MLP neurons of a small language model. Each row is named by its layer, matrix (up: input weights; down: output weights) and neuron, and shows model dimensions 128-255. Each number is 128 + 32 x the weight over its row's rms, rounded and kept within 0 to 255.
After each neuron's rows, "fires after" lists the tokens most often just before its 100 highest values on Wikipedia text that the model never trained on.

L8.up116 [153 130  91 127 160 105  91 138 109 134 152  67 138 137 108 185 145 179 116 129 136 152 141 151 203 106 171 177 123 143 111 132 119 126 105 144 119  88 171 186 147  99  79 100 166 142 130  90 198 157 107 123 185  70 107 123 175 169  86 133 101 160 125 124 105 119  94 151 122 168 149  92 145 104 151 134 104 134 116 106 120 191 138 151 153 167  86  64  95  90  55 135 147 142  97 108  96 156  83  97 158 129 121  91 105 111 175 126 132 130 147 131  69 142  97 119 172 182 146 148 104 153 110 127 148 110  91  75]
L8.down116 [158 150 120 106 118  70 172 120 156  96  91 141 131 115  95 156 132 123 150 124 139 157 143 141  96 127 125 153  96 129 117 147 100 168 156 116 123 117  47  90 131 132 175 143 133 124 116 130 135  87 103 150  83 117 116  80 127 140 161 139 141 115 189 114 235 139 148 104  89 147 106 127 158 120 140 159 156 145 105 162 170  82  56 147  89 132 166 164 162 144 176 176 131 129 178  79 110  92 145 112 126  73 178 102 184  77  93 220 104 126 175  89 155  97 170 149 189 183 162 176 136 116 109  96 103  77 171 139]
fires after: " ", "k"

L13.up743 [148 102 136 127 118  90 149 145 132 150 160  88 127 172 140 149  96 138 144  86 122 170 102 123 152 122 176 116 145 146 172  96  86 114 143 154 194 181  64 140 123 145 147 161  87 167 153 117 102  70 162  75 180 101 122 157 174 136 113 152 119 186 157 134 123 116 113 158 126  94 188 140 204  69 149 105 106  97 126 107 176 172 187 158 118  80 112 101 126  74 124 109 130 125 159 138 130  48 128 145 186 115 147 126 147 209 152  88 135  91 132 118 154 122 157  78 108 143 122 127 125 138 207 140 147 106 181 144]
L13.down743 [167 109 136 139 102 153  91  96 126 118 149  72 102  65  77 126 110 112 114  85 156 182 141  93 153 132 164 162 169  93  86 134 116 105 107 161  70  91 116  86 139  96 118 182 140 148 125 108 170 158  99 157  96 122 151  93 116 109  99 132 182 199 111 156 102 110 127 152 208  97  83 115 130 133 175 112  66 157 106 149 129 157 118 108 121  80 144 174 105 182 125 139 149 168 127 111 190 141 155 118 132 120 128 145 166 136 168 121 115 136 136  95 118 120 113 126  56 145 153 109  74 161 132 156 132 102 186 127]
fires after: "-", "\n", " Ro", "ro", " Bro"

L8.up795 [ 97 111 141  78  86 108  94 141 158 100  51 224 105  97 125 117 121  84 131  53 140 110 133 134 144 119 110 113 107 169  73 130 105  87  83 141 132 106 168  92 128 192 159  67 132 154 107 144 153 128 128 141 156 136 138 123 154 134 125 101 133 170  86 120 146  63 144 144 141 167 118 107 100  86 127 100 181 100 195 131 127 155 119 130 101 151 121 217 123 112 182  79 131 128 116 134 123 145  88 142 142 179 190 114 181 130 136  86 167 109  90 117 132 151 133 108 136 118 106  35 134 153 119 117  83 119 133  95]
L8.down795 [116 138 164 100 170 165 146 119 133 114 123 152 180 145  98 193  96 123 138 108 127 113 148 127  86 168  52 128  69  91 137 126 150 142 133 179 133 119 116 120 186 131  97 138 134 136 140 103 119 112 122 134 152 114 166  44 172 105 113 204 128 126 114 143 137  83 114 108 136 156 105  86 177 141 134 138 135  46 135 163  97 123 134 105 171 112 171 145 152 105 163 109 107 148 126 150 110 120 141  66 120 139 142 179  97  98 131 110  73 134 128 166 150 122 122 135 104 145 134  65 166 154 129 140 145  91  84 129]
fires after: "ur", "S", "s", " S", "ri", "ar"

L8.up899 [ 61 134 183 148 141 135 109 114  69 180 115 132 112  89 137 179 134 140  70 110 121 108 114 166 130 151 220 109 120 170 124 157 200 124  80 113 187  62 116  99 137 136 111  80 152  91 159  82  96 106 107 128 144 132 115  92 169 158 130 108  74 119 175 189 113 136 142 159 119  56 168 123  86 135 110 154 118 167 136 179 151 133 146 107 143 154 134 113 129 112  86  53 161 125 127  97 137 148 163 159 163 138 142 168 116  73 123 131 162 109  88  90  78 101  98  88 101  83 126 108  77 187  84  72 132  87 114 100]
L8.down899 [122 242  86 164 113 171 177 123 169  97 162 152 108 153 146  57 126 150 142 119 138 168 123 127  94 162 160 140  86 180 164  90  93 142  87  98 110 114  93 158 133  92 149  99 100 105  82 131 133 101 135 123  85 159 171 102 135  83  95 120 117  96 123 116 117 157 104 132  72 165 140  94 207  98 206 114 165 104 101 122  72 109 105 146 107  97 110  84 163 173 118 157  52 114 129 123 144 119 135 101 144 114 133 188 154 138  46 112 145 107 114 135 169 104 189 161 140 182 103 108  98 192 157 102 132 139 163 116]
fires after: "\n", "p", "th", "um", "it", " no"

L8.up352 [165  92 132 138 174 110 135 154 190 146 137 148 133 111 131 116 181 177 135 117 201 216 181 144 182  89 122 163 125  61 136 127 140  95 137 137  98 132  96 136 152  84 133 149 117 126 164 122 151 120 145 107 138  92 100 118 143 137 144  94 153 156  63  61 129 137 112 128 113 148 159  76 179 163 151 189 110  40 111 105 152 138 153 146 130 130 139 148 168  94 125 103  91 136 142  98 129 171 146 149 111 127 151 146  18 103 105 127 123 136 142 144 113 106 170 111 119  75 117 161 127 128 107 101 145 102 101  61]
L8.down352 [118 116  90 153 124 134 138  92 135  72  53 108 119 158 137 103  76 108  36 225 116  97 183 132 139 149 116 116 125 127 159 113 135 151  99 126 129 134 105  92 188 157 136 151 140 118 118 138 124 123 134  75 116 187 124 124 108 107  89 112  59  97 140 164 108  91 176 135 170  96 197 177 115 133 145  90 120 190 127 114 114 168 185 145 123  93 154 128  78 170 113 245 117 102 130 106 106 150 144  79 129 103 147 111 106  96 126 141 146 163  73 151 123 114  90 134 100 131 123 129 125 149 149  92 116  87 127 139]
fires after: " ", " un", " Li", "e", " B", " E"

L8.up1378 [139 124 140 164 144 132 142 170 102 141 126 121  99 115 125 107 132  88 130 127 154 134 145 124 112 134 124 178  81 149 110 130 118 114  96 190  99  72 114 130 170  68 106 142 106 108 109 114 146 149 110 149 111  88  90 105 143 133 107 139 122 115 130 114 153 122 108 194 107 162 134 108 149  97 158  84 148 130 219 127 164 132 144  74 144 104  74 103 150 161 163 159 182 162  94 161 109 103  77 107 193 155  97 125 157  82 161  48 107 112 119 157  71 156 114  82  91 121 106 111 117 153 151  88 146 195 142  94]
L8.down1378 [146 154  92 117  63  92 153 162 107 109 178 113 120 148 130 167 117 138 126 146 125 113  90 131 149 130  95  84 116 186 132 120 113 124  99 119 140 166 164 126  74 164 127 117 135 122 161  83 124 103 182  75 135 147 117  94 140 127 142 120 131 224 164 101 120 173 135 142 113  98  98 166 101 117  82 103 124 150 101 144 170 145 123 141 133 151  85  99 142 137 127 140 154 124 147 116 184 129 116 138 110 123 151 101 141 111 116 181 157 146 126  69 168  89 152 111 121 175 170 164  86  33 146 162  22  70 176 141]
fires after: "s", "li", "c", "ri", " S", "il"

L8.up1041 [133 151 108 103 129 111 118 144 132 110 111  99 123  89 101 161 163 127 128 121 139 136 138 199 128 151 141 148 148 107 144 216 128 198 131 129 142 165 156 179 141  87 136 128 109 152 178 162 150  76 127  75 113 110 102 193 105 197 109 112 109 156 150 113 146 172 123 163 132 128  92 131  62 150  88 131 150  94 135 100 185 103  94 138 112  74 165 121  88 139 155  97 114  86 131 136 153 184 126 169  90 194 141 133 134  33 103 158  77 181 124 121 106 124  84 100  99 170 158 139  87  77  82  98 149 140 100 110]
L8.down1041 [ 83 137  78  89 128 119 111  86 106 122 156  58 176 144 165 139 124 123 122 181 153 138 175 152 166 151  89 124  75 183 103  92 136 181 146 141 175 136 125 124  81 181 161 162 155  93  99 115 162  89 119 156 180 129 143  95 121 140  98 124 130 147 147 126 141 115  83 127 177 102  88 132 131 142 120 148 101 206  83  81  57 123 127 168 162 141 134 146 144 125 119 161  80 142 106  81  69 133 119 163 106 177 105 128 114 171  97  95  50 121 227 171 106 132 179 172 111 138  67 187 132  64 149  76 150 132 152  97]
fires after: " ", "s", "ir"

L8.up735 [118 139 151  75 130 129 155 133 138 166 116  97  91 137 161 171 109 152 164 130 133 123 172 197  70  87 122 114 220 147  63  90  99 114 161 165 134 127 105 145 125 125 141  54 108  78  97 136 146  78 100 137 114 123 138 148 134 195 126 104  91 151 125 181 116  68 169 140 113 103 111 128 153  93 140 136 191 106 146 123 122 114 100 185 175  94  74 144 116 171 127  92 178 146 154  77 149 178 148 119 156  94 143 132 112 103  69 138  90 147 132 138 150  62 113 145 171 118 164 121 209 127 131 124 157  95 136  76]
L8.down735 [155 113 136  25  93 152 103  99 179 115 144 137 137 140 116  86 131  82 145 140 172  97 155  90 162 104 165 153 199 114 110 101 109 168  65 125 110  75 151 140 124 115 140 120 123 117 117 102  91 112 155 133 147 138 143 173 106 146 118  93 117 121 106 130 167 141 109 152  29 101 113 123 120 139 163  86 179 103 138 141 103 140 146 119 160 183  66  88  97 153 129 187 164 139 127 194 146 152 195 114 160 151 120  39 170 140 167 139 131 131 181  75 138 143 117  88 119 110 121 109 159 195 162  62 138 141 108 167]
fires after: " the", " b", "B", " The", " It", "'"

L8.up185 [ 84 116 150 125 134 125 140 142 141 130 164 200 135 131 194 136 169 142  95 141  74 125 107 140 135 138 106 141  84 135 134 151 121 139 156 153 131 114  95 108 120 135 156  95 116  92 142 133  99 109 210  82 179 141 113  60 179  88 161 106  69  88 138 185 114 138 130 226 146 144  86 151  96 161 158 148 194 114 204 142 149 132 185 122 141 117 115 140  66 147 189 207  57 109 143 105 141 165 183  89  80 113 179 122  89 125 161 112  61  73 186 110 101  92 181 174 122  92 139 137 111 174 130 111 163 160 156 112]
L8.down185 [162 162 126 121  93 185 138 110 120 152 157  98 154 145  85 110 105 137 181 166  67 161 130  87  98 203 135  86 182 122 176 104 153  93 127 122 130  97 143 144 132 140 153 197 187 146 150 103 133  96 148 143 133 121 188 118 162 171 155 142 139 120  61 170 183 120 110 115 149 152 168 107  96  68 108 132 173 110  82 117 110 131 136 107 111  99 129 124 135 229  75 116 123 154  92 127  86  88 117  81 154 147 136 154 130  78 112  68 145 168 148 117 120 142 120 128 118  97 151 138 154 126  64 170 107  94 184 107]
fires after: "\n", " So", "v", " so", " wh", " D"

L8.up495 [177 122 134  87 184 139 165  94 109  48 147 133 105 100 132 159 107 142 172 137  83 110 171 184 116 103 101  79 144 105 126  86  64 156 117 113 166 104 108 157 127 130 141 221 144 143 123  50 110 191 146  97 128 156 108 126 145 110 162 149 147 151  88 127 101 162 126 140 120 123 150 160 140 132  93 196 152 160 164 152 182 112 191 106 218 134 116 128 172 112  99 146  83 126 158 147 171 192 112 162 108 105 112 163  97 147 112 124  66 111 108 106 173  70 117 167  87  73 146 147 119 106 188 152 113  89 166 135]
L8.down495 [111 119 152 175 111 112 124 143 129 112 142 156  37 160  98 175 118 180  83 138 152 111 192 163 186 115 137 128 118 134 113  78 157  92  74 145 165 100 156 181 105 154 120 137  68 132 107 172 150 172 115 112  94 181 121 169  80  95 151 130 123  99 144  87 133 145 156 129  54 160 155 135 121 116 117 157 189 110 130 144 108 211 138 161 128 149  95 164 132 128  76  84  66  79  98 152 182 125 117 114 151 126  94 126  69  91 193 179 145 135 125 111  91 143  86 108  76 141 158 127 151 145 166 126 101 111 134  62]
fires after: " co", "\n", "lo", " m", " mo"

L8.up1305 [ 89 166 145  98 121 111 177 210 143 172 213 207  96 112  81 146 146  98 155 170 154 103 113 125 117 112 138 129 127 161 115 113 130 119 175 131  64  71 140  93 187 114 101 130 129 139 107 145 123 162 141  84  77  84 136 152 158 122 171 143 138 174 110 152 165 148 174 191 111 120 123 156 132 110 171 136  80 171 163  76 140  80 102 111  88 135 156 170 117 129 137 160 132 108  88  52 137 123 118 165 115 108 157 142 134  94 158 159 125  65 141 109 236 161  74  97  44 148 195 155 144 162 101 100 159  68  80 151]
L8.down1305 [ 57 133 107 107  86 200 144  85 157 103 141  80  88 164 162  62 155 106 118  78 151 141 178 200 169 145 149  92 145 193 159  64 136 131 121 172 100 182 145  80 163 114 110 166 105  81 118 148 144 116 119 113 102 181 147 105 100 166 157 144  81 149 154 117  69  72 144 127  51  98  95 149 150 171 141 144  89 123 101 133 144 100 129 140 141 112  84 135 135 124 167 111  93  94 133 153 125 134 119  94 163 139 121 132 161  90 100 137 143 120  96 124 149  87 150 102 150 115 110  37 117 156 190 179 155 115 128 142]
fires after: "s", "c", "cc", " H", "z"

L8.up1371 [118 117 133  68 101  52 140 115 118 145  94 110  96 190 155 128 148 100  80 194 124 171  94 167 176 118 142 166 123 133 100 101 155 133 156  94 130 106 118 142 149 153  96 146 137 133 184 146 138 118 191  93  97 156 198 184 144 141  74  98 110 140  94 167 123 143  55 144 126 133 121 130 111 180 157 150 131  69 166  93 135 134 118  87 147 172 124 121 112  82 129 123 183 110 118 160 148  26 155 144 141 140  81 118 102  69 121 127 127 139 117 105 132 180 160 131 176 162  36 124 112 151  90  99 125 123 131  75]
L8.down1371 [133 185 152  97 133 113 114 134  86 148 150 116  83 174 146 153 170 127 181  90 165 147 162 130  98 150  79 123 179 121 117 119 148  97  85 136 119 176 120 117 136 121 124 126 176  92 145 115  82 133  77 123 137 148  99 110 107  96 154 129  88 127 150  64  87 112 144  62 120 133 105  39  79 158 118  95 109 140  75 138 104 118 113 126 171 156 149 168 112 157 115 189 164  91 148 143 138 154  99  85 152 144 140 165 134 139 141 163 110 145 144 117 114  90 120 106  99 189 130 139 124  84 168 144 128 125 165 164]
fires after: " ", " L"

L8.up39 [156 163 151 151 182 146 105  70 116 130 147 158 127 174 128 141 185 126 111 149 104  96 177 137 173  78 113  24 191 118  90 169 127 139 131 143 125 112 161 174  89 122 136 149 176 152 183 162  58 134  72 122  97 109 105 128  91 121 153 138 100 110 149 113  58 136 143 128 137 142 149  87 111 174  81  49  95 125 135 136  94 103 183  86 127 165 101 169 158 151 147 159 144  83 153 125 183 121 116 120 144 159 171  96 112  86 159 182 159 127 123 113 138 115  83  87  87 188 164 143  76 149  96 114 166 142 165 106]
L8.down39 [138 148 108 200 148 133  99 135 124 172 105 121 197  93 126 119 169  89  79 123  99 117 143 116 125 175  84 174 159 113 108 146 152 166 124 164 124 139 172 107 191 107 107 100  95 161  49 108 133 123 135  90 145 166  90 154 126 139 128 127 168 125 102 119 157 170  86  94 138 132 138 106 136  95 116 148 123 146 150 115 166 186  90 177 116 126 148 133 140 156 116  79 183 149  94 110 147 117 145 109 148  71  92 138 104 123  95 111 185 161 154  96 147 137 148 152 131 121 144 125 178  65 148 199 138 145 148 110]
fires after: "o", " no", "li", " so", " No", "lo"

L13.up1181 [ 72  73 121 140 182 117  88  79  64 120 118 161 119 151 151  97 183 108 134  97 128  76 126 187 124 132 107  85 208 107 119 194 133 120 155 123  84 141 130 103 165 148 116  93  63 189 170 127 121 182 155 150  82 116  83  89 154 133  98  91 126 163 133  77 156 170 158  97 161 111 123 157 149  80 185  82 134 176 115 100 150 141 186 171 147 119  65 181 138  98 145 119 122 160 141 122 125 140 168 140 146 158 123 121 150 139 159 168 103 121 103 170 124 157  89 127  96 168 138 137 132  89 102  51 140  96 147  82]
L13.down1181 [163 118 156 134 104 103 110 136 159 151  51 148 122 120 154 134 134 172 133 139  91 175 132 176 161 174 135 136 149  70 118  97  75 102 133  93  93 153 158 152 141 124 101 192 181 107 100 153 150 116 110  43 118 101 182  82 109  58  83 151  89  94 130 150 129  98 131 103 111 154  99 156  87 111 129 110 137 117 168 133 192 158 124 137 105 154  75 132 185 106 155 113 101 123 148 182 159 100 157 129 191 135 126 107 109 211 125 119 160  60  84 135  94 147 102 125 145 146 125 122 197 129  93 135 141  60 121 161]
fires after: "s", "y", "m", "es", "is", "as"

L8.up303 [150  70 150 165 141 192 159 161 171 133 144 150 113 151 131 131 131 125  79 133 113 186 159 113 122 132 167 140  89 183 107 151  71 131 152  78 138 189 178 118 183 130 102 107 163 157 108 101 156 117  94 146 137 110 117 137 143  76  99 145 106 106  72 163 141 105 115 135 108 153 154 136 124 140 129 117 126 159  81 170 122 130 161 110 114 107 149 162 178 154 133  88  55 187 119  70 146 113 123 170 156 192 115 199  97 171 162 109 163 133 154 159  93  66  70 117 172  95  85 137 113 130 172 115 101 148 114 144]
L8.down303 [129 155  95  64 133 121 108 114 136 189 186 137 128 121 196  75 115  71 102 120  95 151 168  99 149 111  92 148 101 154 124 135 105 147  91 153 143 179  85 146  79 135 137 150 140  51 122  85 116 149 147 115 177 147 143 120 102  85 152 147 166 164 206 135  67 164 104 132 117  62 108 104  44 114 126  93 198 148 122 132 140  66 172 151 113  97 129 143 145  89 131 100 136  39 105 167 133 195  88 131 142 179 105 159 117 138 119 140 159 171 136  73 124 129 162 128 168 162 159 159 147  98 170 146 135 139 189 121]
fires after: " Su", " su", "ff", " state", " Di", " so"

L6.up1523 [155 120  98 103  86 185 131  86 143 158  99 240 162 126 150 162 177  90 161 117 139 155 155 152 181 148 110 132 122  95 110 124 118 177 147  75 141 137 128 195 186 106  89 168 125 160 146 114 101 114 126 124 132  79 129 158  90 103 132 113 163 136 114 192 125 192 113 121 147 107 158 154 100 165 165  82  80 117 111  80 102 133  92 134 113 138  50 183 102 197 162 130 112 138 142 115 175 104 165  89  60 183  95 137 115 158 149 163 127 150 125  67 174 165 115  91  70 166 135 101 170  33 149 177  33 104  87 168]
L6.down1523 [ 89 141 169  97  73 133 161 138  92 124 128 146 134  95 115  95 104 104 152 160 147 115 103 151 153  82 140 119 167 129 181 138 101 132 165 103  78 138 130 139 202  91 155  95 173 128 167 116 152 173 127 135 115 161 118 106 128 102 140 108  59 141 133 166 158  85 166 111 201 168 143  49 112 116 117 105 149 138 123  75 106 130 115 180  74 128 144 108 156 143 181 130 148  64 118 102 108 104 135  93 123 110  99 131 135 171 120 141 190 148 142 121  75 161 137 141 132 103 111 128 108  62 131 160  78 107 119 110]
fires after: " ", " de", "ve", " of", "u"

L6.up120 [ 82 120 163 143 126 170 134 133 142 148 102 170 169 117 138 136 146  83 106  98 164 163 185 141 119  99  90 155 128 143 136 112 141 109 152 137 146 131 140 155 114 118  93 104 106  97 133 159  95 135 142  53 188 103  97 140 111 113 140 136 105 104  74 132 107 139 115 115  81 111 141 138 135 165 164  76 177 115 176 119 184 148 111 109 150 127  87 100 128  83  88 158 138 111 161 124 148  98 197 117 134 108 129 159 126 153  92 180 133  96 156 173 140 112 111 141 170 168 143 115  88  86  75 115  93  93 118 176]
L6.down120 [135 157  67 166 122  80 128 154 130 128 149 160 124 166 142 129 155 162  94  72 168 155 110 150 122 109 143 131 162 138 113 178 147 140  94 141 154 110 156 118  73  90 165 107 123 173 133 159 135  84  82 125 149 171 154 126 147 103 161 124 228 105 147 140  83  98 138 118 109 133 197  98 117 135 128 182  96 116 138 118 116 190 122 144 136 123  98 126 111 118  85  89 152 141 154 114 141 151 117 136 124 110 137 139 133 119 122 118  72 154 108  98 151  93 155 111  81 105 138 160 145 164 131  75 186 119 112  75]
fires after: " ", "L", "o"

L6.up1202 [174  92 110  89 172 120  93  82 180 160 114 112 155 137  99 154  92 124 104 149 149  84 158 120 185 170 117 161 102 145  83 156 199 129  28 158 128 141 126 179 162 108 176 134 143 128 121  60 153  72 131  98 166 123 122 181 112 146 103  97  88  83 126 110 125 132 110  78 175 145 124 104  90 104 155 126 119 113 159 150  83 198 151 150 129 110 142  98 105  48  99 118 164 124 166 159 147 116  88 116 148 113  94  96 182 146 152 115 100 104 117  90 104  98 100  96 102 190  58 158 139 128 105 168  96 175 135 132]
L6.down1202 [ 99 116 120 142 158 124 169  67 230 128  83  99 102 170 111 161 148 171 134 111  61 166  92 203 134 118 102 129 150 122 104 114 149 181 146 138 146 100 126 143 103 129 153 106 127 109 106 163 176 105 126 131 145 106 111 108  91 178  82 159  99 153 190 129 157 109 131 150 124  99  91 112 114 152 145 144 106 155 118  49 163  61 102 115 108 120 111 183 103 150 146 106 108 146  75  99 118 124 131 145 143 104 185 119 183 101 152 104 132 139 170 211 157 148 148 167  92  80 130 107  98 104  99 156 166 117 115 163]
fires after: " "

L8.up449 [126 114 188 206 147 158 108 142  86  94  81 143 100 103 134 109 129 164 142  85  97  80 108 138  61 152 128 129 125 143 112 183 132 152 129 166 125 101 118 168 103 184 118 119 132 122 103  62 147  98 106 101  52 105  86 130  90 152 135 110 156 118 131 176 166  68 151 115 171 104 153 180  55  85 160 127 171 174 177 110 166  90 107 190 104 124 110 134 127 161 184  98 167 159 140 148 131 145 131 126 100 117 135  94 119 142 156 173 149 117  87 142 110  95 121 134 117  98  64 162 121 115 160 124 176 135 102 135]
L8.down449 [ 67 133  89 178 183 117  99 123 198 145 125 123 119 153 152 105 161 118 123  53  81 106 123 100  97 180 122 114 152 122 101 105 164 120 146 102 142  83 149 156  84 131 156 144 151 107  71 143 166 130 166 122 123 155 140  88  57 153  95 127  78 141 194 157 153 183 125 158 105 110 150 132 128 163 103 173  98 167 115 117 139  98  91  63  95 222 115 129 106 125  98  86 106 142 157 115  80 179 103  47 129 116 156 136 125  97  96 133 133  93 121 137 123  79 133 133 125 123 168 127 136 139 105 161 185 121 149 191]
fires after: " the", " Pri", " C", "ri", " The"

L13.up742 [104  88 161 143 115 140  87 151 178 143 135 151  80 122 163 144 139 101  77  74 107 108  87 131  54 142 167 102 156  96 153 162 124 137 145 122 110  89 131 154 115 130  93 119 133  88 107 156 209 140 130  90 158  90  81 172 194 131 156  94 133 144  83 126 151 109 175  98 104 146 150 142 147  78  91 111 120 106 127 134 160 124 110 140 153 112  88 165 170 130 139  97 168 118  99 181 101 123 139 111 134 120 231 134 118  96  99 111 170 168  80 122  65 103 118 135 140 113 155  99 146 136 122 110 125 108 170 112]
L13.down742 [ 88 160 113 142 150 153 153 103 145 148  63 172  74 115 173 137 115  83 133 196  68 163 163 117 158 133 170 110 145 156  87 113 163 113 153  89 155 192 129 217 132 103  77 120 114  86  76 107 121 104 128 111 118  69 138 108  82  82  71 168  99 108 118 188 114 108  96 111 132 161 152 134 105 131 179 117 139 113 129 109 168 128 125 117 101 123  90 122  73 154 150 159 145 123  71  99 120 169  77 119 135  91 120 144 140 126 139 186 138 132 106 186 126 117 173 148  91 197  89 141  81  58 155 109 198  86 157 136]
fires after: "s", "es", "\n", " |", "us"

L8.up728 [193 142 159  96 113 109 143  98 112 196  99 116 119 123 128 141 160 154 172 152 130 107 132 133  67 131 139 143 134 105 133 133 109  99 173 152  70 130 150 163 106  63 146  48  76  89 151 181 131  74 140 126 102 164 134 163 137 124  98 106 187  96 107 145 144 136 142 135 112 154  69 161 157  75 138  80 137 175 118 184 141  71 151 154 133 145  66  59 155 166 170 140 126  94 163 133 187 140 120 142 120 138 161 122 114 117 102 126 126 126 177 121 123 123 121  80 104  87  88  67 162 121 141 174  76 128 205 118]
L8.down728 [121 115 188 148 145 133 124 150 146 105 145 186 120 109  73 100  84 176 138 156 134 155 159  90  95 152 141 138 166 135 145 106 194 215  84 126 123 123 146 142 121 166 104  86 131 138  87 134 148 129 174 135 151 136  92 133 130 174 139 137 167 162 162 135 102 175 136 101  95 113 100  77  93 182  98  97  41 125 144 192 152  84  69 168 164 102 133 135 104 112 132 139 193 126 137 145 120 131 156 112 146  82 117  64 139 115 149 181 148 164 153  67 107 190 107  98 114  62 111 110 153 145 157  55 135  55  98 150]
fires after: "c", " D", "D", "il", "n", "ing"

L8.up1142 [128 116 110 162 168 132 138 118 150 139 122 147 125  80 149 158 118 115 156 146 105 112 100 156 121 151 138 105  97  72  94 126 104 152 143 113 196 132 154 130 168 149 131 102 109 127 118 129 155 123  71  87 112 167 172 138 120  84 124 131 121 136 145 132 111  68  81 187 149 123  97 113 151 131 117 163 132  79 185 119 187  96  75 137  69 166 142 137 133 132 144 120 112  65  88 142 119 205  80 156 135 161 160  30  92 142  99 102 165 181 155 182 137 139 137  76 173 162 135 121 131 100 204 120  85 142 190  80]
L8.down1142 [153 157 106 160 104 127 132 149 149  94 141 115  80 139 109  85 128 124 108  79 123 147 118  98 106  87  85 181 149 125 106 114 108 181 118 138 141 101  93 153 199  98 202 115 153 176 107 165 116 106  84 171 116  19 144 178 126 115  66  95 152 137 165 153 129 138 125 163 136 130 151 104 163  95 135 176 109 121 145  64 138 161 144 120 164  66 106 164 148  79  84 165 119 104 181 142 117 128  90  99 134 114 117 171  86 122 123  96 125 151 153 159 183 174 118 102  91 124 135 105 170 112 143 189 182 128 158  91]
fires after: " ", "n", " Le", " T", " D", " Z"

L8.up874 [105  60 119 137 109  57 194 147 109 162 160 137 167 116 136 204 119 141 154  54 170 155 133 119  64 193 123 111  75 104 130  73 140 109 109 182 121 126 108 119  84 206 123 132 179 111 157 155  74  99 169 100 107  78 152 171 136 107 123  97 123 130 102 137 148  75 139 127 102 167 215 116  89 135  96 101 184 155 139 103 131  87 137 142 109 177 135 118  90 120 112 188 121 108 151 124 130 116 215 118 112 127 143 166  77  91 149  60 111 151 157 172 148 163 115 139 134 138 100 124 145 156 126 143  96 123 138  97]
L8.down874 [141 133 140 151 117  98 163 203 117 123 169  88 111  89 106  76 112 112 102 123 151 110 108 107 128 110 121 139 143 144 153 138 122 120 135 202 130 118 136  76 131 152 140 164 127 149 146 195 107 149 155 118  74  40 141 114  96 145 147 130  94 107 130 108 188 167 165 113 123 165 117  95 120 139 110 163  86  45 145 175 168 145 121 100  98 163 170 145 129 165 152 101 210 119 130 131 117 115  82  81 137  87 166 117 148 110 171 141 137 129 141  66 176 101 127  82 115 111 124 106 162  97 111 151 105  93  61 117]
fires after: "L", " d", " L", " D", "r"

L6.up661 [133 118  89 136 159 147 108 119 154 187  87  99 124 111 149 111 151 109 112 102  93 130 142 161 164 157 126 110 150 117  99 142  96 116 119 161 164 166  78 104 122 108 118  78 158 133 159 119 124 132 110 120  85  90 127 159 119 123 176 214 186 177 152 182 128 109 140 131 155  72 128 120 173 134  95 136 141 109 155 148 100  85  59 157 132 188  66 161  99  95 164 128  92 118 133 152 149 119 151  79 170  98 142 133 120 151 142 148  70 149  73 134 121 148 151 143 181 115  94  47 131 142  91  99 109 112 142 148]
L6.down661 [ 70 147 142  97 114 207 135 161 124 105 118  93  95 210 111  86 119 128 106 136 131 111 112 119  77 196 160 175 122 183 177  84 184 115 136 146 150 119 153 175 161 148 124 100 141 185 135  79  91 154  99 172  93 101 159 155 177  73 116 122 116 170 119 179  88  93 166  88 145 162 130  79 185 136 150 102 107  75 131 102 101 111 115  89 103 135  79 151 118 142 141 177  76 133 113 130 192 110 128  79 159 113 173 110 145 144 181 111  64 152 158 112 131 112  90 129  90 154 141 134  98 160  60 146 101 122 113 110]
fires after: "\n", "o", "ography"

L8.up1535 [134 181 107 109 104  97 132 148  89  68 140 163  79 102 153 182 196  88 121  99  85 153 150 172 134 134 133 157  87 108 165 147 123 137 152 150 105 133 167 129 110 126  88 106 163  99  96 157  31 119  96 161 152 184 154 111 116 112 138  97 131 122 160 136 124 168 162 180 108 151 160 118  81 137 138 116 140  99  86  89 154 117 147 153 184  89 135 143 148 191 129 142 172 146  76  70 131 120  97 138 146 126  73 124 154 159 123 121 128 150  92 152 123 174 148 110 108 164 101  98 150 148 138 100 150 114 198  67]
L8.down1535 [141  54 175 112 140 120  83  87 153 154 126  47 160 166  65 123 158 147 133 177  94 166 140 154 190 127 165  65 172 154 100 137 154 127 192 114 150 125  93 115  82 158 154 166 141  71 111  88 155 153 178 143 144 113 148 155 142 152 115 141 133 123 130 105 110 117 128 127 148 122  90 149 126 135 159 112 130 115 126 146 118 142 137  95 106 186 112 121 154 136 120 150  63 168 119 152 134 116 107 148 177 168  85 104  85  82  74 113 108  60 172 149 155 109 118 101 158  47 118 164 129 135 172 175 120 133  80 101]
fires after: "\n", ".", " Party", " |"